config.toml
num_hidden_layers = 13
hidden_size = 256
num_attention_heads = 8
num_key_value_heads = 8
head_dim = 32
intermediate_size = 1024
vocab_size = 8192
hidden_act = "gelu"
norm = "layernorm"
norm_place = "pre"
norm_eps = 1e-05
positions = "learned"
qk_norm = false
attn_scale = 0.177
bias = "all"
tie_word_embeddings = true
parallel_block = false
init = "normal"
init_std_qkv = 0.0142
init_std_o = 0.00279
init_std_up = 0.0142
init_std_down = 0.00279
optimizer = "adamw"
learning_rate = 0.00108
lr_mult_qkv = 0.7
beta1 = 0.9
beta2 = 0.95
lr_head = 0.00777
max_grad_norm = 1.0
warmup_steps = 387
schedule = "wsd"
decay_fraction = 0.287
decay_shape = "linear"
final_lr_fraction = 0.1
batch_tokens = 32768
max_seq_len = 1024
doc_mask = false
train_tokens = 292900000
max_steps = 8939
dataset = "wikipedia_en"
MLP neurons of a small language model. Each row is named by its layer, matrix (up: input weights) and neuron, and shows model dimensions 64-127. Each number is 200 + 30 x the weight over its row's rms, rounded and kept within 0 to 999.
Before each neuron's rows, "fires on" lists the tokens most often at its 100 highest values on Wikipedia text that the model never trained on.

fires on: "al", " in", "ca", " ("
L9.up193,192,181,226,210,138,189,201,202,298,211,227,257,162,214,183,184,167,199,245,169,176,178,201,183,167,194,220,190,172,208,250,197,134,169,235,213,198,205,232,200,183,189,153,185,185,201,226,154,218,201,179,193,214,172,219,205,180,185,213,239,205,188,164,186

fires on: " but", "=", "aged", " du", " Years", " where"
L2.up706,227,175,193,182,126,248,197,200,187,199,250,237,149,209,188,202,201,247,228,241,156,195,165,199,272,201,205,226,193,238,164,208,202,181,269,198,193,206,189,191,165,217,211,201,187,200,203,204,207,156,212,194,180,172,129,188,205,198,281,236,170,182,230,249

fires on: "'", "\n", ".", "/", " (", " \""
L9.up745,183,202,189,221,201,238,198,182,222,210,181,186,213,196,205,241,122,167,186,203,174,181,214,208,159,204,223,189,150,152,245,203,188,208,203,235,187,178,204,183,152,185,200,195,196,163,169,154,204,241,217,238,202,188,141,197,193,182,181,230,197,186,222,215

fires on: "s", " were", "lan"
L10.up198,225,186,180,229,225,246,182,188,219,205,274,275,157,207,162,221,167,191,220,145,146,222,256,231,175,224,181,185,174,211,165,215,173,220,234,193,213,214,193,160,204,152,199,212,171,226,229,215,240,232,205,152,180,188,196,201,174,202,278,182,193,176,222,268

fires on: " to", ",", "th", " dis", " such", "no"
L7.up447,248,208,202,178,158,231,193,240,217,186,178,205,204,214,101,217,183,193,209,242,194,221,186,225,199,165,264,183,172,183,233,248,234,196,252,210,237,190,221,225,178,226,196,209,165,153,201,165,168,211,189,241,188,213,229,167,153,263,239,184,157,159,230,250

fires on: ",", "s", " and"
L8.up620,203,190,195,188,248,199,214,223,198,235,224,220,201,164,145,215,167,216,167,212,160,176,251,200,218,207,189,243,198,243,231,173,224,213,200,222,189,166,229,231,156,174,192,233,199,185,219,152,201,184,244,199,194,197,237,180,207,159,217,230,171,165,185,238

fires on: "\n", " an", " by", "s"
L9.up747,200,193,288,191,211,185,205,196,191,199,167,194,182,222,184,162,209,207,256,197,204,213,258,198,199,225,178,192,273,208,220,191,228,193,194,187,223,195,261,200,216,187,212,174,163,157,283,197,186,209,173,193,217,216,189,242,195,237,189,259,211,176,178,184

fires on: ".", " Mc", "s", " De", "é", "'"
L8.up249,226,206,223,181,171,194,209,212,237,212,231,176,222,184,230,211,176,161,211,163,241,171,227,205,97,209,201,178,217,192,221,203,245,199,205,221,196,183,185,207,208,175,196,165,219,163,224,184,242,214,214,217,203,200,178,249,179,177,179,175,167,214,234,174

fires on: "\n", "===", ".", "\"", "°"
L7.up580,213,227,239,228,216,176,277,225,224,164,170,160,204,197,187,226,179,176,193,241,165,169,180,245,184,236,189,182,167,260,263,190,154,294,170,223,194,185,212,162,188,148,204,171,191,205,208,181,204,247,215,202,160,199,240,215,163,207,156,229,193,229,221,212

fires on: "ger", "CO", " million", " Robert", " Union", "A"
L2.up757,225,239,214,207,263,150,198,169,227,224,203,180,260,148,211,230,194,193,160,216,187,169,238,220,189,201,177,194,203,223,175,219,190,229,216,232,198,192,204,177,188,164,199,173,207,173,233,199,217,203,186,190,204,223,248,212,185,187,242,178,190,210,229,183

fires on: "s", "i", "to", " Para", " Su"
L10.up651,202,204,226,188,180,192,189,254,241,195,229,197,233,227,192,241,219,208,272,230,234,214,200,257,189,230,178,260,198,176,189,200,170,218,222,179,156,192,222,225,191,143,218,164,209,204,208,168,211,227,183,187,163,157,193,202,202,190,145,221,171,187,181,158

fires on: " ", "-"
L9.up865,199,185,183,217,217,168,212,193,176,205,174,244,199,128,188,214,159,188,224,215,226,216,240,207,192,238,210,265,217,149,173,185,230,240,232,206,196,290,168,210,176,206,137,210,215,175,187,221,226,201,186,186,211,145,228,233,190,129,187,181,166,164,250,190

fires on: "9", "0", "1"
L7.up667,213,218,234,156,211,233,220,217,235,183,194,210,242,192,172,243,209,169,189,154,170,186,210,207,154,267,191,179,227,271,181,214,176,182,221,196,232,172,187,189,175,175,197,216,227,181,211,190,212,207,203,199,194,222,175,205,193,148,191,236,183,180,174,203

fires on: " ", " (", " were"
L9.up271,186,163,204,214,214,178,216,210,219,194,173,208,164,180,169,219,212,189,250,189,247,148,174,212,171,215,216,220,150,256,203,195,201,214,212,151,185,223,186,239,152,158,135,175,185,208,240,219,233,213,122,175,170,206,183,186,170,185,234,196,180,184,253,188

fires on: " ", "t", "s", "-", "1", "st"
L10.up516,180,186,174,218,200,203,190,151,218,214,198,208,172,197,194,180,114,210,206,230,184,221,188,190,209,229,218,222,196,187,219,194,196,220,291,208,201,137,208,181,120,201,231,186,163,215,209,213,231,206,184,237,208,174,173,190,179,137,227,186,166,219,152,195

fires on: " |", " "
L3.up331,224,211,200,202,217,207,257,168,260,231,237,247,206,192,203,195,178,189,190,233,186,154,173,210,171,244,208,233,212,189,260,245,197,212,269,176,160,241,236,182,180,192,151,171,212,162,246,216,274,185,156,188,192,161,159,202,213,187,203,220,168,203,179,175

fires on: ","
L7.up425,181,189,199,146,218,202,216,182,210,153,205,257,173,171,186,240,170,186,247,212,183,219,193,243,157,223,168,241,210,191,229,182,229,238,234,256,182,197,226,243,161,207,205,240,178,232,181,175,231,202,174,188,196,188,264,215,187,185,187,220,164,237,263,185

fires on: "'", " and", "-", ","
L10.up666,166,213,203,218,220,206,248,164,221,181,231,246,207,182,180,221,165,216,172,159,194,177,182,236,235,159,174,217,193,213,198,241,126,238,213,200,246,169,190,174,193,151,198,202,236,183,172,198,237,214,263,172,286,208,182,225,171,172,176,222,172,182,230,219

fires on: " may", " example", "Career", " career", " ==", " ==="
L2.up502,203,164,192,186,115,209,199,245,191,186,211,169,197,200,174,193,195,238,226,199,194,195,157,195,263,197,235,163,236,150,190,206,208,179,219,211,210,174,201,201,201,190,214,223,220,221,192,174,210,166,208,187,210,188,180,192,202,232,167,238,194,137,207,245

fires on: " |", " ", "um", "re", "ion", "er"
L9.up178,197,201,207,240,155,222,206,231,183,219,241,230,221,172,171,224,184,230,213,215,183,173,210,217,205,191,172,228,215,177,201,250,173,238,238,212,276,213,226,181,181,176,213,177,204,182,198,149,219,203,174,206,150,175,174,174,180,150,188,230,217,156,231,219

fires on: " million", " age", "CO", "bil", " led", "war"
L2.up583,219,242,203,215,231,210,183,165,219,220,151,219,181,174,202,221,220,205,173,179,196,200,257,208,187,210,194,247,191,256,137,188,185,260,228,219,199,186,203,222,171,187,194,194,192,191,223,188,209,179,175,182,198,189,225,205,194,234,240,166,162,277,200,166

fires on: " first", " League", " best", " record", "'", " one"
L9.up174,215,239,274,217,175,163,192,231,211,153,192,199,167,172,228,219,181,190,170,279,199,197,208,206,216,217,221,179,184,192,220,233,195,163,192,187,167,243,230,166,228,199,220,191,252,189,213,207,206,181,166,152,220,246,189,278,184,166,172,157,207,205,195,158

fires on: " ", ",", "\n", "—", " ("
L8.up698,174,171,205,195,258,178,183,166,208,236,185,253,193,189,179,202,177,180,203,210,195,158,210,184,182,174,234,212,197,170,198,193,211,231,220,186,181,232,208,214,167,179,179,183,175,167,159,149,213,214,217,210,185,185,153,202,216,162,237,223,185,196,230,246

fires on: "1", "2", " |", "3", ";", "4"
L3.up173,227,192,196,196,190,214,285,203,276,213,236,265,198,215,172,242,199,187,180,179,174,161,149,202,202,215,204,210,250,215,174,235,163,190,245,282,188,208,186,158,175,205,188,210,238,225,191,227,221,189,196,181,218,200,126,201,193,162,226,233,219,186,195,189

fires on: " may", " example", "Career", "=", " Tokyo", " Years"
L2.up551,202,149,185,192,132,243,192,265,185,208,219,219,130,226,179,192,182,158,222,196,220,157,177,185,216,194,207,169,222,168,135,196,194,176,224,168,203,221,203,200,212,182,193,211,196,207,226,176,198,266,181,209,213,185,160,193,202,192,235,217,187,168,238,250

fires on: " from", "\"", " on", "\",", ";", " in"
L3.up425,208,185,254,248,195,217,218,133,203,180,234,224,227,200,176,220,131,157,178,227,284,218,196,198,161,182,172,235,197,191,209,255,175,260,182,200,172,259,254,186,185,188,196,200,162,193,208,163,212,180,212,165,205,133,212,223,181,205,211,205,208,152,251,230

fires on: "0", ")", "3", "4", "%"
L3.up968,261,158,191,223,179,218,232,227,261,195,221,226,206,222,163,273,213,189,199,202,201,203,183,247,191,206,156,205,181,217,186,254,176,191,242,241,175,245,192,145,195,220,206,196,215,234,187,179,218,214,179,210,190,214,176,177,194,218,228,233,209,149,200,229

fires on: "s", "or", " and", "ic", "'", "o"
L10.up524,227,217,161,178,234,205,228,207,201,250,225,204,194,173,159,154,144,216,237,167,234,197,176,207,145,159,223,190,225,193,209,201,214,219,209,232,232,153,219,224,184,165,136,187,165,204,229,212,204,212,261,189,239,211,163,257,154,152,152,210,190,192,200,231

fires on: ",", " and"
L9.up350,184,156,179,189,233,244,236,205,215,193,178,208,233,217,161,195,202,229,189,201,194,228,202,179,243,214,194,192,182,210,241,203,146,194,281,201,180,142,230,166,183,147,199,148,175,201,278,198,218,194,193,235,244,195,160,180,174,238,206,198,201,211,172,251

fires on: " and", " first", " went", "'", " O", " is"
L7.up69,177,230,219,174,191,200,180,178,202,172,236,246,188,142,192,208,191,198,186,234,204,213,200,162,176,208,248,156,106,140,219,256,243,181,158,183,184,215,223,168,203,217,235,164,219,170,215,194,205,193,181,172,173,196,200,191,175,212,180,237,184,161,171,211

fires on: ",", ";", " that"
L9.up570,142,188,214,194,260,209,233,169,260,187,222,261,178,214,197,222,228,145,177,222,217,206,167,199,187,229,214,221,218,181,193,235,173,168,206,232,174,158,206,224,199,216,138,188,208,205,184,155,214,200,185,285,234,207,211,206,190,211,190,213,208,248,243,196

fires on: ",", " |", ".", " by"
L7.up966,223,148,237,228,203,212,224,214,212,196,233,215,229,212,196,193,192,161,198,184,220,176,208,233,181,232,173,192,173,238,233,249,230,188,241,186,183,250,234,173,254,205,183,242,185,214,228,171,217,207,202,176,206,220,194,177,183,231,168,237,187,212,215,195

fires on: " no", " may", "Career", " either", "±"
L2.up266,198,158,200,197,179,198,191,251,181,201,226,198,174,254,166,195,192,202,205,240,217,211,133,199,229,189,198,150,211,163,227,170,232,184,177,178,197,187,215,206,214,198,196,214,216,200,197,167,194,295,199,201,217,186,171,178,211,208,176,212,190,160,200,239

fires on: " such", " to", "X", " also", " =="
L7.up95,217,195,204,136,147,203,242,242,182,162,218,194,197,207,169,201,149,123,139,210,229,181,182,190,219,135,302,225,175,246,235,210,177,195,213,160,202,197,159,187,208,229,237,223,205,153,140,195,198,183,182,220,185,160,195,193,180,223,192,183,219,184,213,207

fires on: " served", "uc", "ice", "op", " On", "c"
L2.up272,199,214,197,193,197,178,193,162,212,203,203,157,214,164,218,197,186,283,239,194,202,214,210,225,191,205,255,243,193,187,196,203,163,255,190,217,201,178,167,231,207,234,223,159,190,204,184,197,201,160,141,202,163,207,202,209,191,210,219,199,216,212,173,181

fires on: "\n"
L8.up432,196,211,239,183,209,172,208,226,226,128,216,173,207,177,195,265,204,187,179,253,176,132,228,230,163,249,184,183,210,188,197,205,203,232,214,211,177,167,236,215,175,199,195,145,215,124,253,203,206,177,189,191,180,205,179,217,193,192,195,214,180,272,233,169

fires on: " as", ".", " by", "s", "ly"
L8.up994,178,185,190,195,216,214,199,177,230,246,207,223,217,174,150,164,156,201,224,171,178,238,234,248,215,209,168,146,225,208,135,198,205,192,209,238,241,153,203,173,190,187,179,212,184,174,180,195,221,197,173,193,239,220,176,125,213,210,188,222,161,186,168,273

fires on: "\n", ":", ",", "-", " ", " of"
L8.up627,218,159,252,164,154,180,218,223,234,191,215,183,207,180,209,238,137,204,190,214,204,165,220,199,212,261,202,158,256,224,212,145,253,178,203,176,203,175,215,206,165,201,189,164,173,148,213,146,206,209,205,157,186,186,173,210,200,188,217,217,201,209,157,228

fires on: " a", " such", ",", " team", " one"
L7.up367,204,169,191,164,207,240,211,224,211,159,266,294,242,213,194,190,159,180,206,223,150,184,224,203,135,178,188,184,164,222,155,221,176,224,227,195,241,170,207,202,168,212,172,193,225,167,241,191,187,197,168,193,187,208,208,204,188,240,227,250,200,164,234,245

fires on: " first", "2", ",", " second"
L7.up347,232,216,189,142,147,232,192,188,145,198,180,215,214,225,170,213,163,182,184,216,150,267,125,195,222,169,220,190,210,143,171,211,219,201,215,208,224,259,190,179,162,222,215,205,165,153,202,166,194,192,201,208,185,206,215,159,208,222,217,186,181,207,201,208

fires on: " |", "s", "ing", " ", " of"
L7.up732,206,195,200,228,175,238,201,214,211,225,202,249,219,193,185,239,194,167,206,210,220,208,197,237,179,187,204,207,182,202,203,218,182,236,210,221,247,197,220,218,198,207,186,228,209,197,180,148,215,219,183,234,169,116,173,218,198,194,192,180,183,176,230,179

fires on: ".", "ed", "ing", "al"
L8.up31,208,187,240,209,183,143,214,191,223,196,245,243,209,151,178,193,212,245,190,242,142,200,187,212,161,208,182,210,221,200,258,243,162,214,214,253,208,133,217,207,173,220,184,236,234,182,170,225,192,201,215,200,212,208,209,184,181,217,153,205,192,206,208,224

fires on: " ", " |", ":", "0"
L7.up3,222,204,205,196,240,260,232,210,205,166,202,178,224,198,233,208,210,207,224,182,223,155,180,215,179,226,229,180,180,201,227,210,211,212,230,177,246,271,201,244,140,149,192,224,167,207,273,172,259,205,170,174,213,191,196,227,192,190,200,251,208,195,227,170

fires on: "CO", " age", "ol", " led", "her"
L2.up393,198,236,193,209,228,222,190,165,214,204,180,179,249,145,218,204,200,192,177,191,207,202,244,220,183,223,232,245,173,208,170,194,249,188,208,229,190,202,202,215,188,184,188,144,210,185,205,204,212,147,223,204,197,209,195,216,185,170,240,164,204,275,204,188

fires on: "s", "st", " ", "th", " un", "cr"
L9.up229,209,194,215,168,178,215,221,180,223,243,202,202,190,176,165,203,119,223,171,277,241,190,232,166,170,209,224,232,201,226,206,165,184,193,236,203,215,189,193,166,180,169,227,212,217,175,215,110,229,173,195,225,120,190,142,194,184,154,253,229,168,184,190,185

fires on: "s", "'", "n", " |", "i"
L7.up344,241,225,202,202,245,255,216,214,279,206,232,192,212,251,217,204,187,152,207,204,176,153,183,237,190,177,178,235,194,186,206,195,153,145,219,171,198,235,202,205,174,139,185,146,202,154,228,192,212,237,193,213,211,172,207,250,175,200,190,254,162,160,240,184

fires on: " of", "s", ".", "cle", "-", " |"
L9.up604,237,131,222,241,156,236,242,181,259,209,254,171,214,202,173,193,224,170,188,198,176,168,191,197,230,208,184,198,183,246,196,197,220,168,237,230,238,266,207,198,150,130,184,124,205,169,210,195,238,214,191,227,217,227,205,225,194,140,224,229,233,149,233,170

fires on: "\n", " |", "s", " "
L8.up849,192,168,227,236,186,228,198,180,220,263,249,230,177,204,176,180,186,226,201,205,228,248,201,202,206,169,214,200,187,217,190,277,172,251,177,245,207,178,231,237,172,198,209,226,192,214,177,156,201,198,192,223,126,177,195,221,191,189,203,227,226,170,185,184

fires on: " |"
L3.up513,237,184,187,199,235,187,218,166,264,226,233,236,199,194,183,237,184,174,190,211,161,124,159,211,168,204,197,223,193,199,265,272,189,174,241,197,198,244,247,163,167,165,155,178,209,195,232,180,297,224,151,201,211,172,156,190,208,169,196,247,167,188,181,220

fires on: "s", ")", "c", "ac", " medal", " "
L7.up265,262,219,207,223,227,238,216,201,216,161,232,178,201,180,166,168,146,121,227,165,225,145,215,209,191,180,168,248,206,233,180,185,223,216,188,149,188,224,208,193,229,181,167,170,202,238,223,185,241,170,210,126,206,216,197,189,176,220,233,209,143,205,227,257

fires on: " in", " on", " of", " at", "\n", " was"
L8.up699,181,182,174,279,205,148,184,181,235,240,232,225,205,184,243,198,194,212,173,183,166,161,185,202,195,161,207,222,153,153,211,233,186,192,232,207,221,210,218,198,185,193,173,204,196,141,211,177,232,251,201,192,220,165,239,188,196,185,220,184,177,166,218,137

fires on: "s", "ing", "et", "ol", "ed"
L7.up682,153,193,180,233,181,150,227,178,227,231,216,217,215,141,163,203,181,247,223,193,169,222,208,206,211,193,167,203,145,181,209,188,174,240,197,229,190,171,211,172,193,205,218,232,214,191,206,182,191,205,137,171,196,210,201,154,181,215,189,238,188,222,158,204

fires on: " |", " also", ":", "i", " minutes"
L8.up919,205,180,138,199,227,213,193,184,213,185,199,205,217,185,227,205,233,201,203,221,201,196,166,165,210,231,177,200,187,161,257,255,184,279,221,229,207,195,189,228,182,177,181,205,222,138,193,159,261,214,255,198,181,138,226,212,194,281,174,211,216,174,171,196

fires on: "\n", " the", "0", " Old"
L9.up594,169,172,240,232,163,252,226,214,243,212,193,208,239,201,196,200,182,170,234,203,182,201,228,223,196,218,210,190,225,214,236,215,227,252,201,194,203,170,179,219,204,177,188,185,165,212,211,141,271,203,166,209,170,190,228,177,186,166,221,156,265,184,234,194

fires on: " ", " in"
L3.up855,177,206,238,223,205,174,206,176,218,218,145,240,192,200,214,232,183,174,186,259,236,182,214,203,169,238,241,221,243,189,194,214,214,214,199,209,159,258,194,188,216,211,168,162,151,180,173,183,221,159,204,183,171,149,200,224,188,197,230,206,173,151,242,203

fires on: "n", "s", "t", "d", "l"
L9.up953,212,204,164,216,250,239,204,183,246,248,249,233,140,249,188,185,160,153,261,184,160,235,193,219,156,199,143,203,196,206,216,172,155,162,211,189,159,193,221,237,177,183,209,189,181,207,168,193,201,226,201,202,260,220,196,232,172,215,247,221,194,163,188,203

fires on: "s", ","
L7.up457,200,176,176,211,214,252,172,205,230,201,230,203,221,180,174,180,148,215,220,196,183,201,242,195,220,189,166,220,208,210,205,172,211,218,203,178,156,130,235,174,181,192,215,196,213,171,244,191,191,203,186,207,172,184,212,168,185,234,238,232,207,136,197,254

fires on: "s", "es", " find", " she"
L7.up21,208,113,267,212,219,237,193,165,221,200,186,228,203,172,135,181,206,227,197,233,221,205,218,245,203,267,209,231,227,183,178,257,193,227,273,203,190,167,195,165,184,159,193,158,201,212,231,173,238,235,200,243,158,213,207,185,171,204,196,177,167,222,177,221

fires on: " may", "=", "Career", " example", " Location", "Album"
L2.up243,193,160,208,191,137,221,221,220,189,205,249,213,182,236,187,180,200,205,241,211,201,185,146,197,249,175,195,156,220,186,139,204,218,183,227,177,213,198,191,166,197,208,209,209,204,215,210,216,192,253,201,216,182,194,155,186,217,226,212,238,162,160,226,241

fires on: " had", ":", " |"
L2.up232,172,234,202,241,269,200,198,183,220,165,160,183,259,188,212,193,202,147,174,134,186,210,203,222,169,207,202,194,155,257,160,187,258,205,219,202,195,185,201,194,180,219,182,168,126,183,187,230,203,204,210,199,202,218,195,237,205,212,254,191,169,207,225,145

fires on: " |", " of", " for"
L3.up882,240,178,266,195,202,157,211,170,192,217,244,219,193,187,212,206,186,192,169,175,224,187,182,200,191,238,169,249,215,211,256,230,209,199,228,215,192,205,234,154,213,201,178,242,242,217,203,161,221,202,194,144,199,186,174,174,187,172,242,155,147,203,208,168

fires on: " ", " S", "S", " R", " G"
L3.up182,184,175,228,190,176,170,212,182,235,217,216,271,221,175,214,262,180,204,213,260,268,202,199,199,156,239,226,257,226,225,194,215,196,194,213,134,177,226,193,232,174,211,190,158,171,162,193,143,219,221,164,231,145,131,213,186,197,186,227,251,187,180,233,161

fires on: "\n", " |"
L10.up840,182,168,194,243,174,225,209,203,202,217,174,228,219,226,215,157,233,295,234,225,158,223,153,234,200,214,246,192,182,170,191,187,207,265,232,216,230,150,177,200,197,174,162,243,194,231,239,122,237,184,212,192,141,137,209,186,185,236,181,192,237,215,178,170

fires on: " |", " "
L3.up632,221,209,190,184,209,215,274,170,220,207,219,244,168,156,232,216,234,249,208,221,229,232,193,232,194,250,197,242,189,259,228,223,196,197,231,140,173,224,214,241,182,219,161,192,217,186,231,155,208,192,163,205,206,145,215,195,192,189,220,219,175,187,230,158

fires on: " an", " ", " It"
L8.up183,187,172,247,208,179,174,246,231,173,197,184,203,200,151,112,233,144,215,223,230,164,172,219,194,170,199,196,229,196,176,184,216,173,279,231,227,210,201,220,203,150,168,193,171,168,158,264,158,216,222,224,250,213,150,143,231,212,214,234,253,231,205,247,197

fires on: " such", " first", " (", " Post", " to"
L7.up786,169,190,216,202,190,245,172,178,144,220,173,216,215,157,193,212,110,163,143,179,189,200,202,159,194,161,263,221,183,201,243,233,186,187,166,192,173,187,158,185,214,253,282,218,202,230,228,202,182,197,180,192,193,205,194,247,184,227,135,216,212,185,199,162

fires on: "s", " of", "e", "t", "al"
L8.up293,217,166,195,244,228,255,272,166,246,228,192,180,169,220,171,227,201,114,227,202,203,208,200,190,195,185,243,253,218,226,176,219,200,214,221,224,225,215,188,191,149,161,186,225,255,202,266,174,233,206,189,156,223,156,198,229,164,168,239,211,192,174,255,172

fires on: "),", ",", " (", " is", "sk", ")"
L10.up3,179,164,216,194,153,191,197,254,221,217,221,267,198,186,177,190,162,190,204,231,203,162,195,229,217,174,199,239,185,158,149,211,97,181,255,189,178,218,206,196,166,214,147,189,265,145,226,154,244,203,274,213,182,166,194,251,180,196,209,197,193,238,217,209

fires on: ".", " ", " re", "\n"
L9.up593,212,173,183,260,235,194,209,180,204,203,239,227,182,220,209,186,92,177,203,198,199,186,205,241,197,191,182,182,200,178,173,216,194,184,164,228,216,229,182,206,177,184,203,185,186,196,183,236,215,216,222,186,172,233,114,166,201,260,216,203,182,136,221,235

fires on: ",", "\","
L7.up201,184,195,190,154,185,224,195,232,233,190,205,283,208,179,174,263,159,191,202,242,212,192,221,207,170,201,159,236,197,233,225,239,165,200,215,166,238,203,236,197,114,177,189,164,230,188,154,192,247,242,232,180,208,211,213,196,174,150,180,220,170,239,232,197

fires on: ",", "\n", ".", " is", " –"
L9.up683,173,164,190,213,199,264,192,197,194,203,194,212,136,199,209,271,207,210,178,217,185,190,232,214,158,195,170,188,177,214,201,180,246,232,202,214,177,169,235,223,151,189,242,211,239,174,211,169,182,223,171,216,161,222,147,238,190,197,189,238,127,232,176,174

fires on: ",", " England", " France"
L3.up38,204,202,168,180,236,209,286,187,212,209,209,275,227,215,194,257,213,163,157,205,201,157,153,221,186,225,222,189,214,180,220,204,133,170,224,243,181,236,211,210,141,194,150,202,212,163,193,233,197,195,214,248,256,226,219,200,186,171,213,184,209,204,258,144

fires on: "%", "ou", "---|---|---|---|", "rate", " through", " million"
L2.up254,229,186,231,227,288,130,179,198,231,228,234,191,185,211,175,205,186,181,233,163,168,206,205,254,160,189,178,156,200,203,163,193,198,241,195,164,226,166,205,208,165,160,175,182,183,154,224,180,217,264,238,206,216,220,182,193,202,206,168,197,136,144,211,237

fires on: " in", " (", ",", " of", "\n", "born"
L8.up526,147,194,165,258,196,224,186,196,251,196,184,278,200,225,192,165,181,164,207,226,146,150,224,175,182,178,245,187,177,167,197,215,131,213,221,202,162,233,201,198,162,160,164,213,189,180,139,220,208,234,193,190,200,155,222,238,181,179,210,208,211,207,243,247

fires on: " an"
L9.up824,216,176,199,188,196,233,191,168,203,208,177,163,152,124,154,198,186,223,201,191,202,205,197,224,205,236,172,197,188,224,248,166,259,250,190,225,176,199,277,197,194,192,242,183,168,139,214,198,196,175,192,240,185,198,176,227,191,220,227,263,254,244,157,213

fires on: " first", "z", " time", "f", " years", " second"
L7.up705,239,252,170,188,154,209,240,210,175,242,179,233,255,210,200,205,202,173,235,242,157,227,179,172,225,215,219,202,182,160,156,239,246,200,182,171,227,205,232,252,154,231,222,230,185,186,209,165,186,194,224,183,179,221,204,141,175,257,235,181,164,179,261,182

fires on: "ud", "%", " million", "aged", "las", "rich"
L2.up342,199,192,214,222,246,162,190,224,208,207,244,183,201,186,186,207,215,137,170,232,249,175,221,215,180,203,191,207,204,220,166,215,201,233,186,178,211,149,215,203,193,149,189,169,173,211,232,169,220,243,200,203,222,191,166,210,196,180,214,194,163,214,254,200

fires on: " ", "s", " to", " also"
L7.up624,224,169,209,205,230,188,205,274,209,196,230,156,171,192,179,239,145,184,173,237,237,189,182,220,211,214,186,247,220,244,219,210,221,201,188,178,205,237,183,202,179,176,198,121,250,219,224,149,224,186,168,197,202,207,136,200,199,207,199,245,181,229,187,203

fires on: "==", "-", "9", " who", "born", "\n"
L9.up833,177,206,166,221,209,147,197,183,192,188,195,185,186,143,153,258,210,136,190,179,218,167,167,216,176,192,205,173,215,156,186,206,249,207,223,204,210,189,203,241,173,173,189,182,226,187,206,172,187,164,210,239,194,205,175,244,196,194,183,198,204,252,202,225

fires on: "é", "ile", " age", "&", "V", "CO"
L2.up201,184,225,204,208,209,201,195,182,223,197,204,191,225,167,205,206,202,178,251,197,192,192,219,225,192,201,251,251,177,190,172,200,186,183,221,240,192,183,182,234,189,200,192,165,227,226,227,216,201,164,145,199,202,199,180,230,191,183,270,191,224,232,192,191